From a checkpoint of a small transformer trained on Wikipedia.
Size: width 512, 8 heads of 64, MLP 2752 SwiGLU, vocabulary 40363, 83.6M parameters.
Architecture: rotary positions, untied embeddings.
MLP neurons of a small language model. Each row is named by its layer, matrix (down: output weights) and neuron, and shows model dimensions 341-511. Each number is 128 + 24 x the weight over its row's rms, rounded and kept within 0 to 255. Numbers have three digits each. A neuron's up and down rows have the sign that makes its largest values positive.
A block is one neuron, or neurons of one layer that tend to fire together. Before each block is what it responds to, as a language model described it from the Wikipedia text at the highest values.

Table and list structure
L5.down212:096107127152116088151106092146130109175111142152158129110137132144114139136121159118098128128136111071114107156155105096088083105085171126092142145155137131118083114144119156127078110142115158141137075144149143129141146135210093178142114065095183123103151104138145130101150085119147152120109123148122164161109077181123163127129100129120139140133171093147115122124158149106128126083130183141097117154128110091132138181171105155115126152168125125104134089113114097119101101126153111097134101142123152137132114127136
L5.down348:128117163110139104092147092133128150148096115120122128075167096138096123133133102118098168147138108119127117113165102132131137156150126158130110124134133129119144131108123108100139108155137135118103136069117100130125090146146110086170052115107147135139135116152161159119119059121122142137094127110106088159125129139117116147136128098151115135121117128146093147130133182149149127124119093181133095135167108111148111157149138152142171148163125159103142085137088135150156104181100127118137138130133146103117148118100

Newline after section headings
L4.down476:119164146085255126111107107174140149144155139149121127149081138182143097102137161120184133121148111121105168134158108143150129086126155108104128143092113080122100131134081146101108163104123121110097109104104110127127125092137126137101127117125177163125163101135183179123124146112168094158148090121105083142100139140155127147122134105114126173116117064123165130103137125114132112165073138101148094126149153118139149130096112127096073153110172119069138110151154130134145141098150116114144142102103113150141153109097
L4.down895:135130115129255086139091114107092132110094120140125123148117136198121156160152193114156091132157145112148080072147174103118132141117159117129159161153141127165132116102101134141120124106137128126115113136146104129115129125151103126111141123129130164148084070151173157132136108142167153143150150110146119143144151120128100146093108156137161115114127144177104152103095134097136105183162132106091127115151119141123176109113134128150115138117174137112157107115121117111115118142107144108115141135142162164140139126137
L4.down2017:130130131078251085141105118129150144109124120158119121138149160210099130122133130126128138143127124120133152163096128087127077133087124144132115119146151142105090082164121098148081129104135140132108117134109130097125173089116108101127123111122147095123118138126168130114138138130125109122151160157164169158147132114144143138119131169105161133151110151157156122118109166145101122216122099087089099143114116143121139194100127119118128146107124121095131118125140135123132098129127145132121089121127131126092133150113
L4.down2493:119132139126255137140115159164084100091097135153125124135131114119124122138136178122190106063155105118137140161145112093175137098132118106129121099129134146163133114129064121134154124126069130144145123165095161088135091107122127110111146147132127136156187099132167158148161123132174122159150141107120175141119167152119125150146133138115139130117091131164146119158164165090111156164080074136125117130127151169125126088081113119156101091118144151146149129141109129122146176112131127113121125090124109161138147137115

Paragraph breaks and work nouns
L3.down1008:136111100131104096107103125114112139105125135080104062158120131127141127168104136137077130134117134105100139113113112124126161109052106105159120106080118120128152159140113087140135117119113132138139082167124136144095142146157117137150131121096123106072115139138110078089131116119093141110148163145112128159067121143127171118135128119137105112133125149082074118139126157139088148144154147145131123125148127152102082135104096097139155098167121123119143104134118099133156153128092120124106124133136126108085146138111
L3.down1301:106062130156229150150141169100118126099108130140129133126126145152118133133186107135154155116117125159093118130099150131094171109155117163094147117113108182110161096142109099120114095118098093102121134176074100108148133085113134135122124118150117149107121150153148136127111150107166118133140130159118165169144147141155110125125153152083172151138147115129148135129171112091089118163135139132142090087169133122103136162110101106138137179113127130148127123126150163165105142121111123101156108142117094131101180118089
L3.down1758:129129133097147108123135160110166104094154093133129113102123152131169134126147156137127149092139117098105144124148140135193146133118128113098152088140161116137142097109155158188127118142140088129144172134109116112133086079102099143105099103109107140138138114144104152177128097106149140119099125134113143135135108117138096092138164128155127125142166133110162124120170132093122089132135089136122140120142131145119151131105126140141132175146146112114072137154127094147135089105136121101106091116154147122135114124098
L3.down1885:100148137127116109159107136131109087094157134135147127152133146161167158101115145164160119146143121133151093144157123102123112111095162141099129118114129163171143156142117091092121081102097097127168146121130113089150090144180121129091087096140142163116142106133109148160104157169094156128126192114149147116110146105172122101125081151134134091154114117166138134115124078159142152120152125106101116108123104130129147149163147133119105150111118134152154109128128173107157136093101123123121077092147103120123126137122
L3.down2301:117107122131151153118104079118130121118108100123134141188128135122146121114166164123131160112155141121116114137138142103144156139132118135106125117116128092123160102122138139128075102162152169109128112155162128167138139101144117148154098139141120119163084105095091157115155091108158124176108076127164130108151117155117128138116131106162124124110105111104122172067167123120123096148093124103164168121147119154157107139124130148133149144114160159114119155139161125149152080102112116154116165130164112140120153158146
L3.down2310:138133116149129145107157170122178095128131094121136147092108134148145132154119150135093121149136143122157130126176092165105141102130153110108154104101113147094170178103073102077118149109114116147147130152133098157109134147124124146114132157146122149156143121134161142111137091129137115124130083177111126128109137110140109110097119067114118162182083112112121160098068094138125135178165143069131149133133130098131145078113137109110130147117117182130092120107152112127138131123150137112120110131094111086096137132145
L3.down2374:143084090122146122127133137078143165118161103125119153123113145112090106123118127149118117133148131091126094178134151107128103098119146151167125105121104108085130119130135119106103086115134145175111115140129136122107122145161157142138122124129165173140107104123136109134153140111126131159112148136129128145066140116103142133117114143092095105138136147087128142139112109123137107140145150098093116085155092099128141161137168093154128144100105159109105152159129152106122131127091108149162150135120134137111189119161
L3.down2673:117112147152133130095142144160148134127089119123136116127159110080166105109121142121129155101111133105121100115157109166167156103137127121146141129121127105151182100110101118110082121168097074097116117070102132119145157104112137141124141113150117109087139089154143150189114083159151134134137114097166129140126126100133120130122153114141119123137166098113168157152129117128124133117117141123130164139106114103118116107129158106111096149128183113122115161132113123116110112128156139115161146104125065129099128139155

Final digit of years
L3.down289:124157150175117134154151126090141120111147190191164128121172126099143146152149119148094129084114151136115124134113148140135117127106119115061098088158171135145120151122072131115158129127109156141145108153119113127153120144152096155119145185068168100147136105110113147155137145141132120106135143107115112135119164093181167153135146125125150119144121097123111090186116108107121175100111159145152113138131122098092134088111108113121104144132141116110188078117148135155122101127149133107120125125108130144128144165108
L3.down994:114135139133100090101109122106134151161090109109101118163076151120118137146127104145108055112107119157157156103095118095107111139154116144145159126124120092113118138111138116074159121127120130114144149159127135155116090175117164125155106075169109118123109098143093135128141118099134127161145149100104118112136051123098148105088127138127133141113097151136116124164175101058112102141117106185112144118112123074114125148124129107140143129084102091145115130099095136091168164141110107161119148093127115171108140117133
L3.down1171:112121122141077120125123091141158155122115110157107131100135139101152116141142095165060101086113058114132103178105076136103117141124113159167124143125136119098137145098104108123086120161117134156160103110179148118113116193097103135126147160108078137077074116152149162154110137144116109151105134151124138129132150141139114130130145144095164124113165134166128108153168132128115113152124099120160091086143138128127144154129133109164109125131136124114159122129117112142156108139139134133132149132117161135117142130151
L3.down1209:154120127127049154124110131123123100166105086143151147142148118093148156150164095155133148083149159129102125113108139174165123141104168136112116079129108119133128181126126143136107123092147100142140138127085133155101101136158090152159121077140126087142087166161108137138161112121109156141145132135114125150103117131113112118122145116133123131176162139139094181169173129075134097087105111172093131081097107104153123127097113122154102139134102088131144104145081126126144168122114130129127112113154144156109149097158
L3.down1531:103113127162093118124153167137115147138140091142159092131112107175113132140116125091088133127151151169126128088108139130165108117163114121156095128160132132096142112156148093139164121144085149116124139145124084124115167135131113149120120118126111133143100118109101123153138067139102142109125111133105171155091159180167152128127099115161160133065131119114135129123114120085102117117180087144131137141128147108162129180127157122143118096144116099135113143175164106163127089105109183123116119145118145087174126161115
L3.down2197:118100155084153126129138111133165130129134124118131120100116141148099106114140137160177085143153137145181166132116105126084104101165116149107102154132161098090139152152149129108169154171163150174131119135101124135115130105104108137120154112113141113111108137116114123141102082128119154119114060089107100142100100137084119116162172104132120101100159147118164132083160173138118085114129139171126150119157110071134153115137147149202126105128091157158131099148139110132116148129144129104086110133157161133096103119150
L3.down2336:137094133124145159126162122152151123079110106134073110101152140148172102105156159118116122111138126122109135104133103174121135169156129134134115118132150133112119123134092160111118112137109137109145129146123101150120162120154108135119121138166111096147143141171110121162129151127183133107153123132208094116119129130137154159136128130125135108154110145127100133154140172148163154116162099155157123136129086083102161099126133082106090131121132142128129118119154168119124130136138129114107135109120138129176164118114
L3.down2626:111089132128131170154172061149152173122105115146093187126109131108119125122090102144130132145145098137156138121119114090163106148132152081127157101123124137107126116160059096110103116163119097153141095111106100120149127139132142132149120142129093164124168129162093146151142139088116114086133106131169104119116081129133109149132143121120130134127149118130123166108150138144147114161146130121121142127122126120107149109149187107086165148129122108130118136119096095095141093101130117097058107117122158117114159118124

Range-start final digits
L5.down1021:108136091147137063166156116127152135170132153119101108098158111115122087121154126111129162127073129104106114141123171114136135112092114128117157100140132124123118140112077106124105141112143093100125106148147082102140143137130132156136131159147137106092147095059164152093109116131133132121144155135132110129129119130135113108105097103115186110128183111152151145099148117147124114116097116103128170112121103151112130137122138137146120123081153130127118119138096211168133099141154126122138134143137107154125133105090
L5.down1279:142116110127074102114085141171141085122155091136123106128118163143117130113139101089140143112116129147175162122099086124135130149115099104103118101139150136141149136132098054137110124089120141098109135121136140134104101143082114130142183138113123089099138114101134124103138138094099138140142118103164174134145094152133121123147106160177180151099143110107171149131151131131111121128142117186122119129125104116103156121166088135123162105120121078103131140140134142116172135106144142133110133123123110163115142163166

Boundary before new segment
L5.down349:135127132129226100150144111139096137054130115112113132101148130110129164139189141144089139129112119163150164121149116171177147064114115146130102116146165134167138067121085128103167100122132135129127174164132130101152143137111120117109120133124153137128125109164171133141170122137149129133159091145145142139144150110148098123142126108122108133102155151157169101100106148072147156164109126127155085123132133130145136113124113095135153095090139134183148098122096108136162144144144120127138145178096092095134154122142
L5.down574:100126139111125172131082138137133112120119179155107165127186157154138140104110160143087136105114127134161104153119137116106160125108110134141154152121163136138137188141108171110121129147095164144066153140140138155113084140149134123141162195095148095115142143148141141110106150105117129137093154080140147143141139134148116165117140112127118119113117168143141135153139119116129143141115105092137157110120126151149107141145143126131097074147142146183112148142130105129107143141137133127111127136127121096148104152121

Fixed phrases and dates
L4.down429:126062083141118192099124147162098117165138158153093134115154113117159161106112153110142101128151122121125125138148096115115085113140076066127159174074137123100122109143151116086158128130109142115151165124136126120140157141162141117103138159128137118131113087141128144102179128102144123138115093135144136140089127081145103132127110112167103130118123121145086136144131105143111058100133088151136133125101142140134148120103115159160165107093118111162102112138137135110135099158132133137151116146136147154091106162108
L4.down1264:081100136143126092153119107145116149122112135144132118100116174132109142129131109118129130133151148097128150114149062152170086139097157168153103146137138139103116141125078170126086116120144099091135109138133148159118125169117129097138117127146122148115129180118142131172108178129095113112112108119126138164118098147122118090123143106136150180103138152139113159136098135154168153145116094134157115112152106163161163084145096138103104129173137121179111118115099089119125089109091154144111126121134155094146111135120
L4.down1988:128130141142167142112153150130135149065128119122127113128118119127139156132120124103131170132119095167123135087145122164102066140084071110133089130142164150126124126152134097159128085156117177114140158110151097090132114110142123109156134090109139117084109124125168127135157107107085176126103165117100088116083121168191168124149158116143151133105185113159127136162126115088129097122150149111128071154130125124107127140130116136135126112139101139114123136096113160113099086142100131144163112094136142080131143130168
L4.down2741:119128142123077114132140112096115131062124086102113147177144113148105131106151128167110139118100112114168088108121123172135123138152143121130132100120143111145151140140101133109125115129156129163155125158106131138126124181126066142083116129075103148101072123153123173114119143142098111137134131123149116172127105155119137084096183168137109127141153141133118140104128144114152104122100160125143151122142118100156120108128153096142126097102102134132154128110143207117119137153122123133110125103143139118115115132075

Education prepositions; year digits
L4.down534:106148113114113086121062095145088100117132115099169118126103137145119142125120131135129114154111131111158141111157106121116096151150167149181147169114095105124117119130132101093128137142105152076129151155123142134108144105109153090154142107138110155103097117131095125085106175122128108143120141124106149108165109156142129098142127159134146144149177112139136127145108097170137105156152145111098151121119128142130154124147158125110131121135111110090125135106157142113117145137122164088138165164130120121174097156110
L4.down1268:111083127104147145130126152130128143112112119146108131137117147098121096108146138109129124140131124137116159146150123116136146156128157114139116067162148146156140104156145130095110095115151108158103096148143140102120173153126159168136160102117139139174152123084108121131101171155104108107119128122158136081122099149125157137090156156154151129144136119152160105146142169138131165116137146121102101126086138133161099116176119113096149093114107142124084106109163123108120059145187112168123121143129133106114127148132
L4.down1375:145101138139098082102153109109139140136116109137086112138148078085140151134137141141113122118107124112108125141156088158117125111096158142160114148107130122116100151131158135119097105109124152144149126130117116109198109168152109127129139150128127094147129146103110115114121147125111145153139062140119130127193145173124104137110109167118119123120152112107087164157143098122104140144137133163149140115127163141134109090098128074119154143112106106118137125142144113103131146108148134155083128144150124132181074072075
L4.down2738:121135110123237106112110123094112107129154133157105103125104100195115144104139102102100082133112131145123102122082140140098118145142113122148125178113110115135128154139161117125097166105118149134099118158126129163150175141147112123075132117163094159114172131147102170157115096113135139131148088087132108090164109111126127143140114129099103127168114135101090146111126137140152127156132096120144143156132139120094137135152143124076105090112146149120128148150115133110165103161141144127137144144137136094117144136094

Degrees and awards earned
L5.down701:126132159122161142128143068121125111135102088124115132133138132143105107130143134113162091144112114120140084149088114178153138123131137108099169160141149135098116109120127156111095064107148104144139144115133148151163140175178173124138133118140181148124130159164116097161094127106159119102147124128168160158171105113129122194139125117151128113100121128154163164103098164117121134141160133125074120130132109134119126127138165074111148173141103131138126096122135145105156133147146107111149141082107124136144123143069
L5.down1014:104127110173151143129123165070080090157116090126136134180120094128116105136068098108145133137166120105088114157129144117139126083131127167106108143171141145155164137092109130083097146102143171118113166122137128107175119107145157163115125131106125133158174101135119131171104177101176099067142129115109126159143140168134113157103105122143166111103143089168101101143110122144110140140134141104155122116150132157114079115127146102148114145155077124131129123162105124111137132168132114118098140114088131109128116121127

Academic degree mentions
L3.down162:133123169124111118160089117079084108167140129098105142100125117089112150166099109160156112143136138120125126158121082140132150110114106113126107109133112104107127158155158178151119147143172086091168157105122133130088098140129125131140121127171126147107109109160071103156109090100096109131127141135137127167179118118116150118104134127122070102136126137151124144180144132162126156118122099097133140137113116084164126145107148118099071146116115095132116136138112122129149133140135144146114137111118122153142133125146
L3.down180:143150137151129124116134083132083145158147119120126147141108131132137118156123105159126085080147093112110126145119117107099147114178095129151118133140098071139147102155125085165111155164138105131105101137124128144091132185131183174126122102156171167081161103116147118134164104080156119116132088106146134105170125152171132169121073113157117115122168169136115156115163126141081126128143151130157098131115139110153148144146127131121143164138142122132098104151093130137129114137087137136096143119085156135116138130088
L3.down541:132142133128089170120138128093129117136129086119093136123116087103080136144150176157111082164138122119121155136128075120089114138114126131125171159114119125188087105104137093145121081157154124152159101110104097090130103127161152130143156124129153175101164128128089130105097079134089132121123131120139119143168161124148164106107091165164127078125074123138124132120099123108136125138127193178125131153135138126117113130106066173123142176102096118121090112094108116094141115152163097119086109109107125142111161147099
L3.down859:132081159155171147119182120166080110175133175115114140119097129156093140122102129167155099151126155106167128146131109112101116130097116129083134135160183155113127163141128134092131150148143117138136101139133090156147125111140170135122112089111106124126076151143125093146142149130147162105140135109159123111118098116079128140130132129119110160139153134133131088092155160141151142132148107088145164130115173090130127132108122111139153115166119134117163125156114116122115167153108102135145116119160141161111123132115
L3.down1079:098132112139075135131139128140114144111126131151164135161095110080177165161121154139160126150168102135124129132143134140127141126130115121112132127115115086130128145112134130130144102102175151135162113109107121134163139153137075104112101121124162135116130141110145120114126151136148140121067102141135166151128124121130122121102155167177125152084095137164133121085081138122140121152159134092121089120129136169105105145185140109156120172123136149107158129153100108163098114153080163128109098121111156117205123114175
L3.down1378:098122169135043138134082079128085143101094104175103124154154107136101143099158127134106106144111161123075103094142137089136110178130136139145122142119084153125147120108124114071134138161129116120133086105108113125126084056129121135130098121155141154124100162101112099110115113131114103159170147148131140182145160155131165078123146124160103104135174132140138127138152170117133129164162149168095125121107117133107106146161110126134112156118124099194143121153098088140156158152092093139083144106082136125092142123116
L3.down1558:145138136118111117132128103151135118099086144169121097133084067179148130141108118144151129122149153094123090130154107094106086118094140114083089142130167124176136122120120161099122117098105123130106104131145148110147139127140173119125100120179125134166184143102118098109131126148105155107157163073145101086101116119126079114137110113171150091148077191146114140150102160140080142111164138127113113137115106107144079124112110139123114117107146097142119156169088103105121112129167142072121115137156088194156148100122
L3.down2625:156124106131177150117106086156118104130108127132141131123120119156156131137165123113110113132143151133120097167118147171113159139143138154143117126143150104147077098128132170108103123097159149188168121183104162149120125098114116138157127103148154099115120154137169110095100146109118150125120113114111193114130114098102134111126104187135150161119131164117103110109119101129136149135184130114148124149069149130105140130104112131116148096127147156088137081143130134135138160128140126127131091124118121138129126110080

Apostrophe in possessives and contractions
L3.down836:143137110109142124086139118133154151093126145135102161178099152130114140077119149067145152114104114180119131137104156117163118132129102115106169108132077126150118119122140124099075154108117101112131077104114111096114151092107168153125137169100164124158139134115122083094103153079125122150107124120126097104143135121130155127118097156138130075123129103120132163128099112154101119120136134110142130137138142142104098128128158145129149126138158099106157130099128131145092152143114110082186139163142100121136135135108
L3.down866:129124112119138138122150111119109114141158167114140141145119126160157132108100140130107141118132124122138148205139145120082143130146102151131128144116133129135123111123135171113110119145126112110150157148121066149113119123117123121124157146109101102101106126114094138124102097128119125123149113085149102117151093096142144118140114099115116132114136145107095127135170128099130151103146121137130145152205159160168150171139053133074116136141093145120124162089139119147083156163180162187100157102136113134142156144107
L3.down1136:130106146086163145122132124120123062093148162137139177139109108134117097110114118156133151126145136124169122096099154102084127145081100125121120118103142116148131113131135167159101134115140135133149120076183165140157081107129136120113162169122148109163134092159110115148148114134119131110146135169137120096161117096130134125126069187096128126144131128128111133110154139107127115108165115127104148114148117178142140132103111096084144128118152105084101137099140158086118134135129120153132121117131118112094128152151
L3.down1263:148108093114076115150120129149105104109160158132083124107117163128133159099127137103098090152123103150169081106114128140134138129107159154106159098141115112118124155082108125099125165162109136086114139146127102169082127102120108127118141164138107156153126153093155103142160120138117132152140135141155150120142117129142130147100140146120124114138109108119121148143124137148159149127142119115163131168139182178112108078122125144144134107149110146109145087133106099140124135100089138108132140139153162151114166127112
L3.down1780:108155067122137123158132115134120129158116120119101136147111171143156147126118121160111115139112086090113135131124123103138128135131104108185130133100091160120139143127074117141139124112127088147133145100147114104134097096181120135083129122173152128157123129173161131135176112150128136097162161095124147158082098130159139119130144124093154091120113159153154136164132156121132133108145126123103119100114092146085151110121155130114169128146135131098093124174122093107131054133095125135104115123118100147119174119160
L3.down2149:151132114123047143108125147143126135130116115107117193152113143097107155142138125161107124113119169145092135099118125134102126114155135107166127151104063119090127143112155117115129136148174148109169152148096114112104118127172128095125134120117109151087108108166123114115119067082104125146151137090163146140107107112114127144154124128124137108097116134116125129120115133113134117144119134192082096136091127153107145146136134113177121141148146103142155168119105135148088113126144131133108144123101114124145145110142
L3.down2466:134099149109113132136159095138157128134112134147173101145148135207077147158170116135156089158116050149127125132124145145119126158154082149139114143135100114124125115112104113186117109104130160113136151155158117147124097118149143118121127138093109152141153155132103111115096123162096110131161132165085192135096124123150070154108131164084126120111104112132110167109137128112151140108138127110089154134124127134105116135117131183168119123119140119129173137153082117108116123165153152141104153137125135132114162099093
L3.down2601:148091096159127127124123144150097092152108095121129131108133110161136116078147156175130158110132158098129115146175120146096140099133131101092132116099147074090179138101159138132112116132134113129106152205150160138166168107138138143126109147132103166125116103127157131145111160161133122151105139097091134112097105157152107130100116123125139148104128143154160180138147117089140134147113101144193141133176121107140099135146171128114087122170086159143129152157156141116162097110142110124106171135111165142146106111117

Possessive apostrophe
L5.down216:124145157098097143104163187149158141105122115117101107148138104134172092111108136149127120098110126137126130147096170125123150154114135131128106164133120165179095148133085137120118102089092151138104114105153103133156116119122142126116109137153141097153135098145115122159121132085152111099119160151126081152144147106184108104121111120129124124109118128135147141115114130108137145136111143125084103134133103110136127169149148147138151164155153083135083133152124110148058144136128093133142136083080100149151144135105
L5.down1824:141160171152173142139161076127150129130135162106132111119138091139108074098149130181144118090149130117105144144109089094123120099139150141110114091113123110161105141100106139133119130126128121155135144137197197147132141164138140159097122084130143116137135121135096126138198099126111105130133133138144112122129118131135170039087135155098127151106080154124124133087115110159124109128125135104156103145123160131120171143126144157139128171148127115165092148134099140118109133111157176139108118181117130121154082131088

Wikipedia table cells
L4.down339:156105156107183146128142100113120098116141131127151150101155133177119133133113129086127141167145110148126152092132172153121105106099159110117131131079139159112101086129102127121160088104148163133121140126137114160120117105144158119130112140150112122117076154087128118162140157102157127108111113109102086135106119157087132124124157126164123110131116116135116101150117174142133141125106120068158123104170142133122134145054143094113141131117110088126120134138151148145145146163111102115163138093116127102131123143104
L4.down394:152094155114141105128143117140099124115119111134150158110086107177112165160106143140154127150151120100136127125138111147100104104113141122110122143093132152094105096130112114124102082162169152133107114137183119142103130068181141092116113154137127140120095153105098142148133170109132167078080119138146103130117158141113130147136154166147149116118142119135161151163122160108126165116122164128151106113149091096161120181065134128141122112135069094134145144107138108186128158148119153116104094102156107134125121158116
L4.down1872:182129127130071127122178156130131116160134104126173147120099111134138170158175134122143167155150102154135130155109112163111144113116157112168117140118100144117128146147133120062101094124094147145109159165131102142117104099119124107134081149117125117114141097121119113136162138113147126106151159121128097131145121096120118110157139112111095153122092078117063103115111160115099133121158110119158147107160176103093143129138141102116089141114095090140123107150123121185143103122137183138159120147153159130155106151126
L4.down2176:141105160154111163130171112103141165137144151145123163111122100116115107079076127112140125117146132124082141103055096103112128100124120107132127130089133151135114135126116151159129123124132126094114110152140122146102155093151114080130107176139143137105098148109092112134141150102210156110107144093091172091158152126119138131128118057143127145140120146112116091151149117115122107138139150202098128129148140116124094153069111110130072144136087098168152147131135121129172141114140101131139152102124151098120134126141

Possessive apostrophe
L4.down234:127058119159091153147137127098144169145095122110119119125119129101114111128131128168112065097156134132122104113116147127163150093138148094111150135140096139116076157141176147122144137128142121155118094104098145149115133114113108147128100162148098156137137150155102144124157154138096084140140142085116121127125120154139138125132125136106131128091132120115073131158121124132111099113137120146111122142092105136086149124115128125113174114162135112133111119118127165118137126120136139171101115101114152076144105115104
L4.down1001:114141105122093123115124159163115103117133156170161167111147114108121116123140136134172091144090136122156135138120140114158075120149137122138118126097098127159136137070131108171111131153129117179173111124190106168145164185163126107113125166109124121148156138128184130097095134177113127139200104087086113141156135159123165168111080102118129112135103125142113138155156091095101138139132105128091141164142115119154113148159134141138159145194168103137137155116110124134113101139148131125149138144105102146121131155127
L4.down1518:125119096114145088174143099106163122116117134118108160135133117150136087101136122129121100149092129101130100162131140107105125143134141108156144155108135121128118140103130114084160086082079119108129127115192119123133132134130137120168104165139111115155142118160114095118117102111109095123128148157116164124132066133171107121150097147139133096138127130122125108071164137107129142113179142135070111127112132177134145138128174145125137134169099069138146144170115116121116153113131147124097114121107119150122151110148
L4.down2064:133125148162076179135131120082128081115147183129078149146121126121148143120137135136089142131096125105126136139091133170157124127119131086122143155155098133161093143119083118097113128135134090133085158141148078130115127136131136136133111166147153120142130140187142132125160134121087130155122122073161165113104122108156121119134141071119116110152198165191154106131112137113132114146114090133132169112131118123133142123166116110132141142179159117171122117121133112115113153122130152145117180173113114157118165097139

Wikipedia table cell separators
L3.down174:150122107090149138151144111117096099123145133114090118141111130110138148106156106135108164132118158127121120160110111150113144134129139117092143180140112160151180092114101101117123113103162108157115139127153130183147138101136141058132109096146126108152115110138139130158137158097109172158108145113129132148134146118106162140141124141117141148104121168157117126103135082135146149085125136093159135166127134131126100118121177093073156118150143105213155133135131172184118143117129104092115176105123117155135146120109
L3.down372:102165108097163131171135112105141123128058130129137120122098122148163124153174137129114134124135129111129121101109119097074139101159116122113140115142156147097132101125114157156083126130157134130117135081091165126142122147116116109111118135135082095159166113109152130093143115109113128124146122095071129152168120142128155120143115149132104129137135139109088121123166112149129138136118119101166105141105118133090130081123073133118102123143154167097145132122144130106117138122145087129122150123080096137139133124124
L3.down655:148142138100111146160129093163155122113144126143089172117114109133152097173138115148109136142147094107162119134127115140125111139091134139123119112121102077126129116112122117125126081091150111142136181142136113153134134133151128105115117108141124070147132114130124129171139111119144118124107156129141090145143135117188116161127148169140118135125098112134107143125134144147127141113149162116116106194130172144124118106145083137129129094156103133102160097131133124127184084149119128108119129090122139165104117124112
L3.down803:105111110123138122150135119143126136161099136108163154146105113125109122168145140131125145119112125104188121128128079128106143118175086108132149151139157154130143138122109154160101139129133143102127114151076118124124118129160129134135181178129161113152072129162129156145072055148108134133092115095133121147123135158142156156115109126102119151157134130111091111105084126086110124123100170151140090143122148115123102114081124139097131130153109095097127097146103106125127122138169128081135133141115116147190128099171
L3.down892:127144143172114141117144106142110105123110100113133122117124167094047127102133088114123154161146094156122133105102072120083138104147097128114133184128110134107185141120144125127100123136130142138112146115130125137123130080121115134125153144110129083123081156140122090122162088133109121132190140123143126128152109180184141118108133164119124149109123164161156093050128139203095129133118111127118122103155118162140178147115107131155139123129133128123123127144134102119109111112077108139135097081133145085096140127109
L3.down1589:143120113141116129146107122143130182145125177146105154139147092162111163136096128098144117156151172105131120137116127129142142114165094131134162105145151128117164136130099121112168106130133115132146094126097166170151153126175093201143162118095091110129153103114131119164114116111139126124117134106150120142098077120103121160102148112080176164130137082140142063115126113117078130108170064083114135176120156124152137117109120107091126115124140135130104131125132114136145117125133120054109121132136147132146157115091
L3.down1822:125122091164042153135136104116143152130132183094134125141137126138129148157150155144134100138059144134137156134154117135169144165171152112126114125117088127112131137145127144122126120116144128132155132136062086149152107121129087099084107134121110140137172139109118085129114130116100178151165088161136109129109139147127151133105111140118132131104108140116116093143138120090103145084126093109123104125076117134097140140134140127131167136128148141128090136134124105093166122133166134111124091105130156169146186097147
L3.down2692:164105136102084131155115119183145164143119156143133161134093092172121164121133129115141119150122162110164098104136118162127094163096130104127098133097121109110108095122110140111147156107131134081128122119114129127074125183141147155167119123078118114113121105134144121157133081123140134133119081137135137116130119119155134133147099172142101137129125116137099128135153162132128140141152135156146151141103115115125117087106116142132146161107127166141136133143107067130105105151153172131129114156156090133168100127150